Weights of a small GPT-style language model, trained from scratch on English Wikipedia.
Architecture: RMSNorm before each block, rotary positions, untied embeddings.
Training: a variant of Adam for these matrices, 333M tokens.
MLP neurons of a small language model. Each row is named by its layer, matrix (gate and up: input weights; down: output weights) and neuron, and shows model dimensions 48-143. Each number is 128 + 32 x the weight over its row's rms, rounded and kept within 0 to 255. Numbers have three digits each. A neuron's up and down rows have the sign that makes its largest values positive.
After each neuron's rows, "fires in" lists the words (lower case) most often at its 100 highest values on Wikipedia text that the model never trained on.

L3.gate509:114089112141111132116112088074137105070162123115142112135088118072102113145109098079090170133115153128071132071114150116136120084085140148135126145136110102177156102109150077168120171109170121129145138139080151120179135154114117172040177142159107177128155088102116157155062120099108142142
L3.up509:099076157157127108132182131088121135144114165142154109124154194140097133081097110126148092154116097093117150077096110098132131118065202098126074152147136135103148156165143157130111120153143084126117105113121122087127148184127164110142202181134151127142115158174084093122056112142139099160
L3.down509:191125104142139102172143115142205151134113118120113134134132127100126132159131066151101154123150132166139158168122113117136146151103124131121169109112038161144122165125125134141118108120156162173132100123126142156136113165148111180144137068101095114101126171095156147165132144112203153158
fires in: "and", "or", "higher"

L3.gate81:124157135168148178161077209133116163123143108105124101142146101065093115121035072158164133135125116095104106137064144075152145153095087118107114125068144150148130073193112121163119108166051113174182116147140130131151104093164175163103091146093149157151178137095129102142113145147107153088
L3.up81:187100142109109082129118142095121218127150125146118192213120134082113073137052127146189128094170084110119154112119127077117105119100090141078179149175141110054230143144132139167116150134104116132170147119149101162183149150168125162098105174120162147159152128058190109128132081160113098114
L3.down81:168110151145162095135163163106106142056157123168099121139103057121151117132066167146160142105135144128125139098146183137135088123149191110129176202101098112110150139055093132134099107089104121093149111109141065106125156174168177145138105140173146138106101158113134091117142071153094146144
fires in: "found", "known", "founded", "foundation", "established", "board"

L3.gate539:117174105132178112161128141134104155150100083160072066194134129097113108115105108106084160150100110147100175174121101120140152137142078144107108075104126159146141137136128097180135074160144130172130165118158147141113141163121125182150137069129149135042166140135135132093128159146062132134
L3.up539:153165082123121167154119090108152169069150087120090092229130134113125060114119143130143119132138073149114109143102153126120151062133104101094172046135088093096144129088106162111101108141085127132154131130147176168205188177089118135156144089091156143077123104136149088083158157153075192128
L3.down539:170168144080156141174152137113228107106110142145105155134101149100111115084130154112105114150099184128103161127154168100114136111037121160078136145155113086115142109044191125131055149125127151095130104136176179112125167122179109096139111159110160131098167121099161170088111122152129171098
fires in: "become", "now", "as", "also", "became", "be"

L3.gate60:096167128130133152123130147078108120119157098110130110132125087109131129164110085156099120088078075096102062075138154146141160078096107098075046093118095154089112092132126157130093025117077122119176125171094141169099119163155125145143132207094150097125094100148111108152076095100086203150
L3.up60:181143112106123132140112119138131129138156139162104113101185098046062159165126123107100167173149138158105153105103129073122143157195118152128127104101180115158079117139084118144091152131148127154167098159161115109105154148211119190127036169094167135134073108071109209127149108161177093129
L3.down60:132117076144090133138112135090120118112128084170154139089120182172145137101203102135123113133145161073128163170118157091122115111102192104091128197080193088136118140098111173148158133152192154127119158146151101115121123142171152147146181161114103139103145144063106090144119084124133106149
fires in: "was", "is"

L3.gate199:148116134153149155136105093147123092137082131153067113058109102138164147159128146176158087098136129098142120169130102161148160106133113139156042146042140068124174140133158154128114163097136148180144046110113105144141189129075174142158214148120119097158208145173092119131172138130159155177
L3.up199:088119156140113164128152161123146128139102147173100130115087128128115118169112127153146111159121114144111105105180101164121112162056116105199104101115211128105158125118053177188097088096123155109099190149125189149081127149118133158167102073136094138077156140108127121163146079116047097144
L3.down199:147145101144108174145112123134134188137112101182130182085167141134198153134057143103148065178082208112133151123109115140089127157151133106117094099122128157138159137118142102133089143126143099117157110183185122118113143148094138121087107090092135154128149124159162143145180106086120103157
fires in: "and"

L3.gate249:060071140129140180124052074105129189124104164058159111125113127104078153139201105111110129149107144052135137142138111128231123137153147126126085125119147166171162069141152069164114137122166165153085105119116147107133111146147082115125104100103144170100087127062104126154120148120139089118
L3.up249:157113131088119122127136120042176129110110168118141172125108172110097222153085155144187107086057102155146186125164087158185074127112132091110079055078127129131114152158108111103094100112117120129107085125087173093138101083122144103172134107122134135123130167066146130166135117153111070134
L3.down249:147116133166117152111126127115239120102142183107145169183114162070166154124168121119119132192136180163135127118100170152109079143123167122102169051135068132103157149186110093082076079163161088127106103152110178122132129130129148146118134105126184099133131169137132051185125085066103099187
fires in: "for", "on", "or", "and", "while"

L3.gate19:155160139188147173161098077125104156195185082131173083082069122074106136082103143131165224125066155126114113096127140116172124145140127158154128141125135132126191123152066124166129099154102120141140081120179116132173091165104170121090095125077169094108155117139140140168099122195132080143
L3.up19:139185093124137090143094145124141155110090145183118166140064134092103171135100116166123099161142140116063155147157134083163095117130109174168113137158082146147168088109109205116118100171155083140142123094149129080177072141168099105095184131139101193134154181109129091168104093100122105042
L3.down19:138145116113083082102114124143154113174076118079101137158161145182127132056104159146128125149133159166160111116185130089153108149144172090116146163122116113149136026175067183094080076136100145107129141138139179109104160137113098094118127122112109151118134067132154088110136175157092083094
fires in: "there", "at", "included", "include", "1", "for"

L3.gate85:106181101142104099146163162102116157147122120091147128177121182148119071127127101116142208161115123096145083146098145112126143119121161146116121133052121160195159127231106117090121090079172107109119183104126120104184069134130105172168137142130155057148143152132071099112119149122099141112
L3.up85:091090121128123087168148140114133168139077141195131133108059069095129124120158155129133151161105118145167147115166125142022130081123103166110147110108113112102139171169097049144135142145104193143125145092125147132144120133133139157160171130156125076054117123169178072160130107140091167121
L3.down85:138145149127127120117144156104137145122179179197166135173110104095102111132150160166160204111089131152193101147134134117090123112164138135175106112164114120073131150059077093167162166147113117125076148079169177153039088121139155145112114165174108115116121106162139095119141154076216117088
fires in: "and", "among", "000", "issues", "via", "issued"

L3.gate517:146094155085189088090103153128125113166134151103092067130176168041097087138144118079155120104092121147125103127111180146078138118123088126135061146070159102145118085184119132153107184186100114200058159099152156116176141173077167132169148161148105118171109172175148144143133106046057121082
L3.up517:067122169127177049137167119107126148106138102130090162214105154126124083082137189144103122147143138185190183159160152171109160134157094104132132108125133094091102152132161099141113156106129159164069142080107130116179127135141159156083086115087086150150173114152071067134084130104084094173
L3.down517:102126089149141052076143134122191108126103088163113143153125125139108112121106120115175190076117115127094153119123118083077133112096142105151114110109141165084117160111072170116082184107007103164050137134164186108157136122116116128089113161137168172115134160160113128128159134055043105136
fires in: "0", "television", "title", "promoted"

L3.gate396:095087140109124120198135107132118135094117156103133040110102136126133095103098129115055121116148150113123117121138169133152160149142149142183112137103185166208129144135147098112137103133177184088127108022136105119093118170108087116110177174144164194111175133102109147114061107153181120073
L3.up396:155167085087104084136128090076115165128188085157097121129148043130152103073112162100152151159147066123141114165135133095087126136186108113108208123125127069096132118178177086160118120111106157161158072119146117131174181202170077146183112106117094157136091136161025137107120156089098166115
L3.down396:145165100057087115159107179139094126128131115124143092143110158132075093108218130124152122159157095163128170116163158124111120116128126107127087113171167088133103132159177156117133127121186133163092098153056127198168145159125069174111164140175112211152163124199093126132109105085130114119
fires in: "by", "households", "federal", "householder", "broke"

L3.gate34:180129143134109135150079177092118125115147053114124132125144123127164069184192137146165117104091124112228059143124135124097158140080085119152114108150105140138174091119132137141217148179131144125108151110151118147099113110141171109163070103096185122153122163106156113104152147151138171123
L3.up34:101118141109110163118181117092140135141097145169103186106145119153202165101148154093119159110129105130176132108175077109162157188145114125125111126096124139087148120204168127100103143105128140105160103050145122173150165146120106156154121109115084148066152082090088239099152164106110127085
L3.down34:141125108121109149155132114089116075147153111170113088115114135127142112185156129139126140127149108150130133091137126128126151181083134093111112207166141150114160105101135153149117089121035175072146143106091132170061127091182117139130098117142105104181141151134130137104140165158123039135
fires in: "at", "cart", "vent"